Weights of a small transformer language model.
Architecture: RMSNorm before each block, rotary positions, untied embeddings.
MLP neurons of a small language model. Each row is named by its layer, matrix (gate and up: input weights) and neuron, and shows model dimensions 304-431. Each number is 500 + 40 x the weight over its row's rms, rounded and kept within 0 to 999. Numbers have three digits each. A neuron's up and down rows have the sign that makes its largest values positive.
Before each neuron's rows, "fires after" lists the tokens most often just before its 100 highest values on Wikipedia text that the model never trained on.

fires after: " |", " "
L3.gate306:486504458499395495556520503552525479484436499493472503436505505536514495540509467566453503535550469538497491512609508467478522507518470549456465482509519565460462542460522503541436519471450498488493471481499505458574517483472458513509546455513476488568568460475539538556493511425459482504492494444504525462496385461572534557468525553503501499523434553507537499478417471550528427460447
L3.up306:480524550552509447569498529491499504469461480556438504476519526523476520529520511560449514541515454529459497453505505524512543466534478546447517482567456544453559536414496513529476504485450467454514424498495469492506458542480499428554541470510509495500499510498597510518430474433477456539473515466511528438493460488553532510568531522482477518510454567510524470528423441490518511453472

fires after: " ", "born", ",", " ("
L2.gate16:498502498531594533567551473553402530480501587407433520505467536509478469496470487466561480482431537531525476509475455515517531546502472445539499449486471461545509529485448477460558473520501516482598532479512484541495517482536593490487496470512535493577480472503523506500571504496559447529496485485486487496389518458478488526507497470464403510584484429417532414473509589468444480556539
L2.up16:505585527501505427458495463507457532491513504498518477547537526521470545556502519424578526477533562535526485497470448442506515513485509535495527501469474529449562515501512531539476424514468557440502521546437521489529518524438535420498498525510494447484518462512506503439577527447508457449575508421504562512515515425452480555479494469475495546441535510530497457505441461494468486554579

fires after: " |", "|"
L7.gate615:436555510484535466496476432552449474515458575545497491493426558567495459502542475484479481466462503522471496466514520487474520510462552503569573548521572503510505525577440483544485466490536494520474406388513511516494516492543463517502527535520523469588461413539481457507529530457479461496526487493421545514489459502491490479481533461523470542535570536471486475472382460553515532468575
L7.up615:467520535491509522496437477485523471501488508466498539516467557495419533492526528537533516452537480514522523544534473510453464506522493481519515546520557577511544556533496460561506461491484459499454503472457479533508527490509476562542495501488548486520500426529469533513558505476544477545534488555477407468400532552493523475576511537488521538468557519503437506451477469490442547411503

fires after: ",", "."
L8.gate1135:483492507525434428531491473501490580519486508526535502457527473524460557474514512443423526457502461537493433562518503448409473471498497507565517534504545476489478383501398549537452445416471559513537497500570501476506482564496527475512470469489516484485544490594442566514503588504459438603503546478448548546537509480450490512480486406513467470509474520547504450536489472472479467417489
L8.up1135:504476475474524507507484449456489471570539530479498546463575503500509508473518502396588589420454520527531433551501493496461466455391535516494496469478465530438490486515448451531483416483538541522516557565514533439459497538436512480421486496529524480441441467535528491495487480479547434496550574556436493535465538527476492476462437476488548448588512425504518503516564503431485538445526

fires after: " was", " were", " is", " are", " been", " ("
L3.gate482:487548527543508393494535480547435486492478564483484512453456455506538544479434480487513526492500499502478461500475466444559523497515453463408499478463517569435507487518473487551480469476535524497572513503466479517586533531444492530503537560548498464472503506465537584493533486455494471478464424524562493512533492542450544451481407548560525520516517483522485513598522530498452496492549
L3.up482:459468476564555492438481506529558462505580534428474507500441517479532504384480477540509464480528516442468519569486499469511518479503495493524540522491503502552504542482449500511492531502495505503519439505511549470545554535535479430575610483489572483449480510485494516519559534481477524577513572425464478500468470493471484478540511542526531575433545520434451517454472524481478515523500

fires after: ","
L8.gate295:441483489498522458546499513497428553430475533474587547494555527513501504501509513531459429481534471566510527518503539520502512452530503505564460418461553488511480523525468541450528433497442525537488377498536473486542455560499494449569559444504460489478548463572515565564476474395432537519544532583607540521574500509513477512542456506512534520493496489499511494472451542495579489521513
L8.up295:578535508529524489457530500512516536426461511487549529530508580520503527430498477496553494499532492539552565457526491514509524476542456459567527461548529515538462555468498447436538477559487491524516478433472489501502493511510500444563549548454440467407443470514520471575460505493421490480565617576508442561496509489534456517492505512490547427514547541523413493512453527480506492510458

fires after: " |", " one", " One", "9", " than"
L8.gate174:507450529463447492481477484507463492512521457479516512621477516468441490520475478512402454551425522440528519484463516463516518496422507521525550525507511495531403491478436446495463448608596479501553509443486534575470394467506459507522578503488503516475527471567499544486561485450473454516444485480544525462469494520427452436504526496491533524550461479458503491577556546476493512547569
L8.up174:431465605510458474550550490523448538526448513517461525574520512511509573434407500454520487536533507395518532474444476485464517535533543494507527482515455524531486506513406522485532511478510565574493502441441608521572454496531388508549484481470500441562495529454530499459532447513450495524458524481527584489445548445464512474495521481485497594571504516466493470478454527522480506598515

fires after: "==", " was", " are", "Early", ","
L2.gate1115:399498522546509438466524473510531589427447505527442476496497504495546547528503524458481540503436508604572528459425533484582498470474430419480542523536546531561542490485462490528443541519566555506534458376484554560501538539509514480579459523531526466521488574511526512550504540505503540479578503532437441547463484559583516478553547437456493501486512542469461472541486471428482478522571
L2.up1115:421553483449447507487482483492508588500514506534522561487501443516549450456485451505483498555516508475451524571475529498535483539558448431507443541492430495532524537466476542510466518536539522506500464509474456516544540444493477447491569435511529593488455478522449529481437462526447501523506516468535510524545539448484498479545498545569411494460455594486447558501478522560544548511457

fires after: ",", " ", "."
L2.gate50:524506523454439483528531575382469449483499461479446498496506497476562499494555541513411552495587502496506505531526505492488495460549492567522525490498518544532460505495452509470414488550479459453488491513501512460553511491522536584435529471533511550533528479505604578503455485516441507501525410443518533492606410530580524589540504563519510461504521543547513568556487452569538503526493
L2.up50:509488469456448571416484509573547546521565547506506470516517459442499504450471517505501464491484550488571535513495518510511512384432488475487632459516559444503461458545492531577518449527501522550527560493591451492454523515456533467538481496470430470485503524453467536445492591505532495501481490568519539526458550485512493542525419489535496475430533491451470458466444541478483527540463

fires after: " |", ")", "-"
L2.gate1157:450477493505556492479455507526510536487485490487475451454493544564494551440437601445614528483517504487498517549489506467512477468442529525558507479519547516510531557516537538531555529467515563538549467583534531479463526444530522488464447455533521446484445525506486546528486442521466576517580516563532504529516478518453543495487543493473464508583538602601479523492496431513441481450471
L2.up1157:520462550521519454466564533463460481422511474472469442524519461552509515513462559483504482482547478494461494457497552473481461546516552479485497557511509446511471500566497520470536509448514533508483455531546528491531555453441576484460483477574549536525496459483450557468481484461444456497522433518450477497487449547449483472480485495527547602579492566494430474546446499457443535500488

fires after: " ", " Oakland"
L2.gate173:476532485535521539472465502497443473490466572522409490532535448486477478408488546465475487470423446456470480550488565461478471514511496484478516497516526582513458470461447429580565440491531529475515468503475466458502422480457554520476457546500537469479465495467424505441562531492535458529535552508508526519518480455493538515482493525503485498445579504595563522522482500502433514442482
L2.up173:511523456544510465456548475516477425503437492505510420513520450513629505494534463454557513534488554552533493485498471473470484540473545444498473526570576529533462529520529492587456518483486477545530475548479470490533522539503506471488487461491468414481559435465419476460490546456480495525515518444502529494442485574510528459448525485471448557441484482547507439448514564462467511498535

fires after: "born", " a", " ", " is", " born", " was"
L2.gate274:491528470471537499525535512522538518411502475507508500494503481426417497554524469519512501509473526538423408497526567509564554500458510470484479489465534434517517528502514536536484483441523500476523543453517538476531465428536507531528508538520508502494580504531521439504534493527517512483475536472550589503473461512508503486549444489471490471536509507492478421508489480500405511492579
L2.up274:466468466507487523478427534556548503541571527537469485559551449531502555429453513507491442528478475546550545437487537540443471546437557504477548437449532489496445560527576445452536526515515431461500505498462609515504524537507557516485477489508486417502489498544415525505477486460466527477468526527473528485427503528477508559490490419426541489475511455470567465515534552508546415473472

fires after: " ", " |", ":", ".", "–"
L3.gate1272:473526499440472574476576492531599596487460456447490605485503528484507521494533431476452491497577464486539546442461498511494531495507458473570581492454519498474508540479491426534433495484459518514485517492466504489471529526548533511450563495499510469517573576530482440524520462464518517532515535487419539530497479489499530485477523512560427525441555517505546467459480471497522496488550
L3.up1272:520417571441491514391476467495551473516494423525559508451568491552490495495508536433516517543505430551485495506496512511514491495458470533471460502468573447529528563483542528496578467471474531528541448530514482447413478549535521512478560466466548536508536528532515482496470473491458481458514467460452529502476490539459521599537488545515489426483491588513519496528514472491573432510482

fires after: " was", " were", " be", " been", " is", " an"
L2.gate1154:441466426483557542469509476516545442497570471471526507530484534594430513508428481535548478518508478500498507511557484514514464497481509559462470463528589465473526530535499562496614496506506515520508472443505525458464424544471525575518528528450505484440567541475493554539559455553436542540462520460453443519480474527518452561454533527485444485507516530451524475563476484498479447518518
L2.up1154:554487498499524485555454531483459493500533466549539526509541513528436523511545524519484513425489476493452495506494542458514529480562497477499495529440541565502405469496571526517517511528502461526516450490522433532509476522521495379531475492555538490444554511509524466460512471436545602558483416451570466505460416474482555537537490487535448429555537481456474439465502598436476544490498

fires after: " the", " United", "-"
L2.gate1266:455500540495557438487518447547446546543520453535557490505510534500475500482514569479546533480505531458489601497466410502572494480444563504533547435492509434514544456568531562560565553480496519514518511547472484489537444490543509529529445546489549483544554511506475438507544459509499547503480496519536564566530506471477436471511479495517466482491483552514555473455495489449528479471468
L2.up1266:525463539477498523510499518461548527528547478505560466544534486521489500537486503500496501508415457524520475573533509468499485535513501545483511401522448420517542453560505552481535521544490398501507546469510473536457532572504526484547531522528494542462449506468456539483479499486471480498494412495466457462490538482473428575508474542578493476516526451517477452524499452441546478423441

fires after: " was", " be", " been", " is", "\n"
L2.gate675:508528462507491465550540482481542509495465485482494593478421501463514576497465521467529515571534467564498539517505465482508477523465499507523527435527521542479555461540432515481521506479555496518571457482564472554510515450488476545519526467480564483508535499588505519532534520507485479564470523524520532540472445591396580427556480480503523558489496521487444520520496526531514503458533
L2.up675:445530519517528514405503557529559502596487520463472528469515453457557488486438457488414473506496561548536559420565449499481477485442484480513490483462482484524475493457498446504482475486526468474515505563525518497495435495425585574526528511500546508423505535475440476518525430470450489502492508487471445494543590537492422521459469471477617500496532538502555595537448545547449399483536

fires after: " the", "==", " The", ",", "."
L8.gate77:538546514502504501525540537458482489482467423505453466491506572530452465450524551514450437512522563472491446581572548442512529495496492548511436491498440563559478487460476544515496459497432460529516388482516463524533487479562523493452510529459500548444560538506416524518476447575457526590452535548551460516561423494479554534474533509548506470475512484514493532476446532521493433518493
L8.up77:498542406501498476564511478461534545486562550469453515480535485564411453503533501521431446508497442495537508479481473506485561491448459500485545522494541447451491504486471511554508536539568545503496510522501477459449464472446514489473587441482493466528546509461461437422452506489444552538436510536553495535473544494485446506440518419474543470477478555524520418484487503468534474525518

fires after: " ", "\n", " B", " $"
L2.gate196:594513489479503491545436479498558510537551448532470447447506525470530442491518543444471503484555576468450454538492478488460519590505533579490451553501474504535467491433490427474507538540489529449460502466484437497560450531464529514488491486554496584495498496522588567468494497490503436480532391450544510468474501493462423506475505504541530532545470478559549458520497514503485420558532
L2.up196:511500452502475497490455501522582470561514493432561502498507464418453524503534440553501480503484491467496407538469537345480458489471533506532535469431511453521536524500547482521491479495572503475534497484501439478473524579496503472484530600459444495411565467481460458510490480455508541542435529465507540547536466536507495525495508504536485553494532507491523437509531485476506505408464

fires after: ".", " years", ")"
L8.gate194:493472533513533442469476544504531499535477459530509559553457481570536497497477489523531588535539430521457467502489411529465538414482501506469545536503425522502537451490518517459506483468457535507497524501523530488459435453532541465532441477479559486543534576566449528433513493586527491427524511509488493555480520519523552487436554409495525443492530577531555509505515494453444519498491
L8.up194:481498458537539558507518490490488513500483519468395418426491505537590471454462479484603556528470491516515439467428489504480474467458515504517426478488497545524456518527510486533473554488464531618498467506490497551475445434469503514431512527479508462468504482466502573460456529521506483481484478486505587452486528492519599517432525497500556513575528602498454500491480528555520512471511

fires after: " was", " is", " it", " were", " has", " had"
L8.gate649:470513550534488479460537593532505532479488505455456459493489508483469492460536523488539468468600471578490635550476543491541396481449490435477521553438612500489487490548566521501486447488530532568526514469517558476459440451507522419486490464498526531473489551516501490462530551516452455452460551502521464520429527508397477494456465481580472544564428479492441514486488542545505550501535
L8.up649:413504517533454494436525469518458516463547507513545499501504545477459487411504488467451496522491470513425493451520439469529493534464574565478486556502469465461501487548461519493476479512564585487474531477437467510501504462483502539518538540499507540443561506540579488587518489505478485479500501489542503468455460448496537492485487469520492520462476562480527525520465529563442547525501

fires after: " ", " Squadron", " scored", ",", " was"
L2.gate227:422526498470505470495522535456478485554516536481531510514504501507478483514564533493494528514540498550465459494508504546512491513553533557484486507615471501506498455483486521473449404483498475430531443492494507459508525505490446522531461515486500511503476539488540482421446544502418450444395513467525475529500441533455523478486398442497478380550479534488444485482546525539505469495505
L2.up227:541527483487435486452508518536564537439467494431477540490537478439422523445461512513544485442506521540587528461475525461464493472523565571434600468500554454494547495498575414532487556522561495510487508417559420532475525518551519499430505490479511472487549479531495439538510472463482532528539449466568510460445471473435512516478513497455460469467518511405470486555477492464513478488484

fires after: ",", " and", ";", " the", " or"
L8.gate578:493576481515478458544510511449470503525532596480536477562580498502519473523553545455471431532498475437470422513511564518422496401491480546516458507482463450533479565569493487511544500485512527517470470510622563430487462563484540532461562505478488508438533535445475450541522549428463467511512538581506517469600459501472450491506462463445482473489533511488489471515488517446449423452497
L8.up578:505504505535435499473540507448495518604561530478461535457529485494501584520465509494550408473481531448529403455466480508491438423490530541488547528548462434447499481504543491547479515463553556509474537477540491515548515571540507456450558447479450496525502456522445440498489546489507478481479554511513469546495556546511493466468471529518473495485470478509455468455521496454519507503476

fires after: " ", " of", ":", ".", " (", ","
L3.gate217:483501564500438491526553526560498465554464495489438483554529562529465565462520420509507501453541516550455488425523526582542475538512485548552499462498539460538515493534474499527459478508497511548561503430478460445513538559526470471489501446448526493483532545531495487518519492559535403549532474492467534456522497568428515559535465478427471493475485577531489477481521528439444506573475
L3.up217:481545468551456488564500443510548531500503521427427507484488510472534511572447452497454471513478461523513477523456509516510517444451479453450487525512525568523491508517422513483478479501497481482482428461518539516438488504504533469509522526431468528463530402478478533518464510495497502499400504457479448480458454469543494603524522565513414512551504478457487532523455475437509476499481

fires after: "==\n\n", "===\n\n", "\n", ".\n\n", " |\n\n", " ==\n\n"
L7.gate18:459503497551468424502525509461545536461546554511528468519441520523457616480472464480572447471492533538492522585483540408544471550481520474550474478435460488523490525579527532499531535495512563523570436499505582494541473511480509507517523518558476562488559539491467537503532536510482400490496497407510401496528519532462464467475441499499430383545514507489530456495468495463499494470556
L7.up18:536520496508426476504471546527605493463466463493474472459453510572533516534579419528547528574496454495504489514535470437503485500481464422567569494457514509518432515550496545473563536517538561444544503463485519462512377545541528460534528512572464538461543529467513455450411516509527459556440536456437464473502483533453468484472439494485512483540499492510479461470413507518487483507552

fires after: "|", " ", "-"
L2.gate984:529493568480548488509449425500512551557465471452537496459433552516508532447484470473568511512404529460585514517447468464464454528524498474535548518480532516479565532508475552538505497471478483484481498499494511461507521559556559508472496467475502499467509529479546529467484517489456515525560475544559517551425542489418504501539500495533509544526568459529534525529507466515483504424636
L2.up984:533481433559497544478411441467545538462502503464446516456485522461488467518462505505528484473454568487584448520493512554434556525542530506460503561472593540435477543516534483510467575518546422464488514507474438392430534455505504502459426499514476469457501464510541532496563475520496542541498438493548427432491468517522560575494526515559565391517538503478474586546459538491518472581473

fires after: " ", "==", "202", "201", "197"
L2.gate686:482458467510551522454487496434530516469496505536491488473487450473516497495418509502554462506499508479527493473458496530520469536448507523476467468578476507569514504512448522525557463511488526500558533536502490452467558463463540509534517546485514490418485533535509474493585446515509444500434448536451494513477494518401553524460505477502450485509511502497464462509517544435533462451516
L2.up686:474502535455527497430532468442456440455472554426576502491578507501549425432462459483501423460556576485583485511481553516450452469539560486462525515599493483463512502504426550445503474442443455450480558504528569484493559460446474574552503529494535485467505440545514534435509454487450501488511427479546478459497478519619454539530524505509516551552534558431527499519513454531449532565566

fires after: " was", " is", ",", " were"
L8.gate0:498501537500475468483533491528472533518534519519505509500552454513537469449540490564488437463520449532516555551511499524492500522524483423542522556476548453553583540500540560511472540453514537528493408500552402497469472523485553509519462488478537507534643504526560537544479613488466513560455477515480573557561561549447419572494494501501493442484523541559457485529508543470491422498477
L8.up0:500567499498510426555457492571514527473565585516582460589501475563501555505510496505506459437512543473493438568494459528469469458537494514547508529533511496478499482490533541590453477501468547468497509448486519464459455506497553458524525543393476458417597441548511512544493483495456466459447413531498542511502540485477545414465566531469512510531523551484564487499499529485516510552560

fires after: " |", "|"
L7.gate159:489543476425506459541564510517478552459480507425445464540473570552491445496534481498478458455525542502468510490453504508453471369501515510547573490517491457500537553560487559526458439435516601456497480493528467496552448506485566491539510501492543486480557519467455497556498493505485498510491483500497519505585479463560495462445512436480520496532538479542559454453446428495521487426495
L7.up159:470443544427493418489552469496482518483446455529446488475517501551447494478484500463495488464479538495498473524501488564483510540511544511482499521511493491533486472569490443476545465456492461555427528457499544540444491453527442485540491572508575498435536616489472532526497470558498515520429496542496522532447482448504515453474556496585507532582547529507505436526503413596569494528486

fires after: " one", " One", " some", " many", " two", " most"
L8.gate701:534538466521436411511468451489495515544479536564445545505474567480452493498525507508504489467461490442531477438463505486529474527457496537450552504504486481520488492511510515414506505515471563571556542479426537535492435458467482490518530524532477526474553538533538516523525496497440479525493450562465473489532502487450428506496562451488518486555534504392460495452464504459525530446474
L8.up701:470464599540478459526473553592544502513490547495582602476462555529514488464419459568458525500507536517437532454482504548516539482488480453558492547513523477520533507505501555440573477522527496494402473518476485496509504478530444501530443439521494476526534423505583461546535509450479427480456518425499459495497501499516533556488476454452521492421449508482521442441477461557429441489432

fires after: " ", " and"
L7.gate550:512540582480541509524492555497517443507515502492545413524522459519555463543499464478474486530504451464464455558509487474455434488554489511520455506535501516507508414496466426488524461460442442446520489516466570520544522554471518570464534473490460524511470536447522585479523504423500508540499445534517531503553503467455514519524426495479515489498592488509505551495453447573572483491537
L7.up550:460455507461478499460486489481451491495481438495446455503509510450466501463544561527574558494449504527532503482521515528495432474519482527469421461524517458519507512489502487541549415397431451568526503561503461409523506558397503528469470475523471451380493553533521488453519599507492548481453540440557488471478511515446504565557499502472491495490436498501488475495545511496531485549575

fires after: ",", " a", " the", "),", " and"
L8.gate300:503487506476521499517647466414424555578527449495487470480526444511541544462427480509454390404465541534428496467464524499473430448535447484534462429471395503591519474541469484460559455507467464481516535514563532546479534549450550573516546452432469538483454506420559555450524531459433465500497519499538508459512484488477431530466446484503518449463493472503522500531480537422466517515517
L8.up300:535482523470532541484512515406494553536449454549407548510510467595492525497529464495459446420483499531410461424488504537563519489443541536523488449521496482465576451567472428521531466521484481452473553484420465530515533521553475486499512465476549454513493545443522522484510518392509552466528497525553508490508523451467493510462492517496574478508528481493589483490483503474486533516474

fires after: " is", " was", " are", " the", " were", " "
L2.gate185:512523516484514520456520515461437482525502517461484518544453486550525520495489471500554487455475511554467486522482498455470488480484457540497470501426538526536555424516576462478527429573427556446460477448454544553516493430598549498477514423499545544460520510501474504431479483530472492570503442480535469536432537509503485523560534528509506511562477501523525521401523513502526536507512
L2.up185:503527459473525500562493454520552533439518569462480572483492501495536485474496511468475470503559458549467517508438483522561506497449519552503469467465456472458495476533460526442535469439468602456441488537561504566516468452517482487489535534556531469516455490472522481546543432555506509562545536449468448490553499533522527501537455518456521544453549520528470523535422546610592478543557

fires after: " ", " |", " he"
L2.gate780:524413537535527427454468520508434475515468571466449474572453508574520505487446492550468464506475502451501482493479528460539499526487531497482499500470508483526481528513479446579542568421472477517527540480525592461498541468552541582467516505513508552522517563521513512470592496540539467453515465462494539496456491514497397552516530494476499492496545500488478422478473515544495496460449
L2.up780:496426452526493542468451540510629447434533454522505497552553518496499488496476494475507513584463482547534449486517516446472567526558541505472503495518570537527472546519464506510492499561488456560504431544467433565467555445503526479482465494428501451450513502469481535542485519474440459490476498502556524460422454557468515593474543495400559478449461448486472482471514508438554456589409

fires after: " |", ",", " ", " the"
L8.gate21:459542510487501492439523567438423521478562503506506469501505447506535494541495478483433450486530566528524544503484560508491435437480508431507467472498474512488474642510472448572531474519487542496543413544506537493493517580452459451448590437429525464490463435554494500522515484448464499562535517522568507530533506469496430531534488552458481511498443544491436443476495564451481483559528
L8.up21:532546597535468515472474435523514534462495430514502567448482514532550503491509507451524498453524462510427481469467420479557447503531544507445457482497549500495518475510492530449521516521542495492539503523555494500485508514551506514519487504439545505418477449523512432507460447471490501546520513452588550464534448443520508474563477460501466600495425494439523542525431457543451521497503

fires after: ",", ".", ";"
L8.gate597:409485512506539517507491444456409540519482575532522508531476458540516562450489539410504383515499522507546486501490554517495497457509532461538486413491442435522479516469476510529525448527456540526510482464580572457575540514486507481501562472521452503512481485541504527467518626447440506492501483561611538495567449501419427546512461466402493512546529467457435467508447527462476533473547
L8.up597:496418497456601604521510476509490501532525490461438504495530466455487496484479458448465514480430518559539584482505527584558472567488475526468412479473487426477501419522513491519501475558458542477491525545553502519485446515495433441507503465516494477468490465507507545522456518484469506453465507544450461436471496492499528533531440524461528483537466498506465514526486485556545522504518

fires after: " one", " One", " As", "|"
L7.gate994:474484487430438462521469464543508512507469483501493537484449520562471416545461536509441532488474533534519464521457482481540502524477509517440530565558533545511484504479424491457441465559481527492507531463464425473576436418557451516439522456549441552508509507467481512486602466449501477520499524544507488565493496529476538466498505488428568465485503521482550472489525455538476508515531
L7.up994:418507489440514555501485465569561524534536550516467487558489468455488550506496362470492468521598477445454471487459462528542444502446495467588524445477522554537506499512488522460544555455538511446502511488449532467483450456525425400522519542457478523502585498456493475474568515529508531516437532469490460463431486492514498520501529564529543479453622482565471463513487495571482460543467

fires after: "202", "201", ",", "200"
L2.gate339:436571479490534489434532467530490501469507556459499459535472515529453516445452489489473442550475527542489493488489480535497487395525520539472510501543505468557498474494461572561508538504504501549560427501507470399509473457498462468523490456460468485484509570571462474532494566486486490557493539490505557492545484431473503493471467457489439434444539560441496511396519584520498519510470
L2.up339:504525499526511537487433517514459510434457483453474556485456489449487495507598468545446500495490470457548549502486533468486528502476535461480472535451551497499490519487464437518510510544522434484432475583447559506421516491399453498521421551507477528515516496568536509535538474544496510478513469460531474507563424546550541577534512483461586496535488501522561498506442406531522542547492

fires after: " ", "–", " ("
L2.gate1091:540512536490490506526497538504517499516553501486543505497506462510514418512420554556523491474503521525473460547471508450464557541502434525476472440470470480526469517465493478439562434537434561465455598493503499538500495474521504526526526490495419532504506581494592534447547492390528487482464443504538459499457564463553455557534435520531477501445471467485494494465549503497487434430492
L2.up1091:497561461516507470508450480465562540529550490539467479510511482477482458479468414433535502401525501503538470520461486484483424540590509487501473530435509517523556564514537416468425519487578480440473547503438440473499422477510556476562478528472535513529527478504487440465522507503497537464533506488434510492518498570470467508510535485483460465515512482564453486556480453514528470514536

fires after: ".", "|", " (", " who", " |"
L3.gate59:462542523497494500527616476620565527536446517541523489487461522492496466450535444490521517437539507559516526421502485482493472478499500454585523429476510574474519499502515521547452547507497499472504516486523504445543490556541515443559517464561467505544517488514432451510560490512489455447430543456492502476519507516516509430445498428518529523481505528485417471457473539490497606485516
L3.up59:498428483503425487470518542489531429493523522456471520525495463474491455506449498459530416538515469540515477501500496449529462467477486423573475482500547494482465503520460467537625526385504454537517605467510500542464452451575547447546476537468443518521484472415487518613458533459516522557504509518396486491487522515512474521467576480415518506495470487503499460438533513589516469429503

fires after: " ", " of"
L3.gate626:492489469566546497491471542486496553441417525557503466480478473480532501484466476539474462509516525460453460559577474474505481537527506505505461440576407495482465522479511546495481518539545503544500468571525514428515466520533528502526542549584499561457541507543515594559543505553502537520528444496478466519572436476511403563462514578486474435505512517476503558445491476540487538483483
L3.up626:467472529583492448506521492437549469540503503464478500517547476482499483519487508514448524488508511560466529527539587506443451496451476480506504480589519526516470516388466478449544557570532511471473442556455440557465530465440480466544533493495450493458537542504542491508508531398456509597481492494464431499499446510453494512508567489556460527469495498485561491489595554480521477452491

fires after: " ", ","
L2.gate563:572492489491459471458514546429532496572573522517501535498498498441529445531436526527489530461487548505518487505489496520408525512454509582516495434475472509520450525468462467529481503495526525522524459499480471515484496526425531520520429459469438588457518527486492492456477535453531474495494435549525504497491438531477421565512458474526530476494534478552494521554520527502602408547470
L2.up563:484514473408470444524494475551480499556534477482455491499503490476506525473493471500490507501519441546520502471416522475429375417490470550473530503494503467435505504525503524536536429517513470507482484480440443472530515489480495429422527602462487489496510437486508466459519548494499482474428536541563490483420497457523589516518446508467419496527434454497509488560474479511583532484481

fires after: " was", " is", " it", " are", " were"
L8.gate864:538501514501524521462542456520511532554502545517493513521480541453542512459470485547512556493551436463404582521459582509540414496456540558506499474447509527536477472494530503456513515425468523547526531528462444548483489521429522616503496497502451481446540515449505464539472525550488514526475504527427447504455396582473471530518424402468508533499506526403500510548535488515499425516491
L8.up864:510513518480531460526575464505480528559497567502516493521536566495464514463515501520476526558520454486557554496504500577481505499518443518446502441491546447530458485466518474426534527485517488469494474443489499526451511462532504475543480471537469540446560532450437486539522511533434508556516474455457515551508428462466536492537495551538472546431400532484455452486477644498526491503492

fires after: "\n", "===\n\n", " |\n\n", "==\n\n", ".\n\n", "\n\n"
L7.gate1067:551479496549506428510440511472553531458589495474440500438459460470546479497453464566493533467476481463532504525486497509499440489457502504522521573478467483543472539505535534492465506571529490467486479455533533514468494470543484537479497470529485471545624452546474477471453502579536442514484516497463528506567559558510494536566483484541510447554514481469495422499453539488487483566515
L7.up1067:442570544548455411537507517492469503514518511525469533493450473482498452498484473533566481480506516494556459532526480623528525384489498474546472526507458450488496470538478500497502577469538477445536467455509495456509471493491483543531493515519510499530514481487487473569475501413475503486540520506451459520558529477510551467505469554453528456533532444546495471500461471406533539531513

fires after: " is", " was", "\"", " a", " to", " are"
L8.gate1084:502531547542555520480588503526513471557481528445482507549526506508588530479497483518434419562499576520505619480472523524579518525496464554539523490483480490415490432610469525555486540459479490538491520458594477515525526465497516542491527477526610490477522492517520514496533490432435468518465557536533545522496512594450436520520464504508501560470624502461456468534456536502510454534567
L8.up1084:562568486516570499499527484573443461445461498566462491494481505430489585554527460507523504555468544528553498506529456524559523514558390608494480534493437477455486498530541533517483568468507455501513526438494497513614527457533481463526506493558557474494461524510511506514503468558391451445483500536525444547527501517480467466533471530541451503469559453499462486510478553495576528469476

fires after: " |", " United", " ", ","
L2.gate600:470583574535522462487487493481472530459554470518437449544529499456445549498460520529496506507450507478493515448442506524485455535497440482514592512510516460480497494537442569505558538481452526593535481493484502450485482499516502484534436483497533547464634499464488539471595464526446447462517488483468543496445612481450481534482551491462465578516526485431545479509417478510497533464465
L2.up600:508408493508484473451527488475491537508526487501513462501448412551546499528473487476495470440559547551527477475460521483507469437469575500495514583474449480514513493492445472466442549455518462485465473486470536517529488477479477505560567436535501568518465491510537563442431510547488507534536518470436577492547519507534454579443496410474527495552531431536526483489467474502488435525526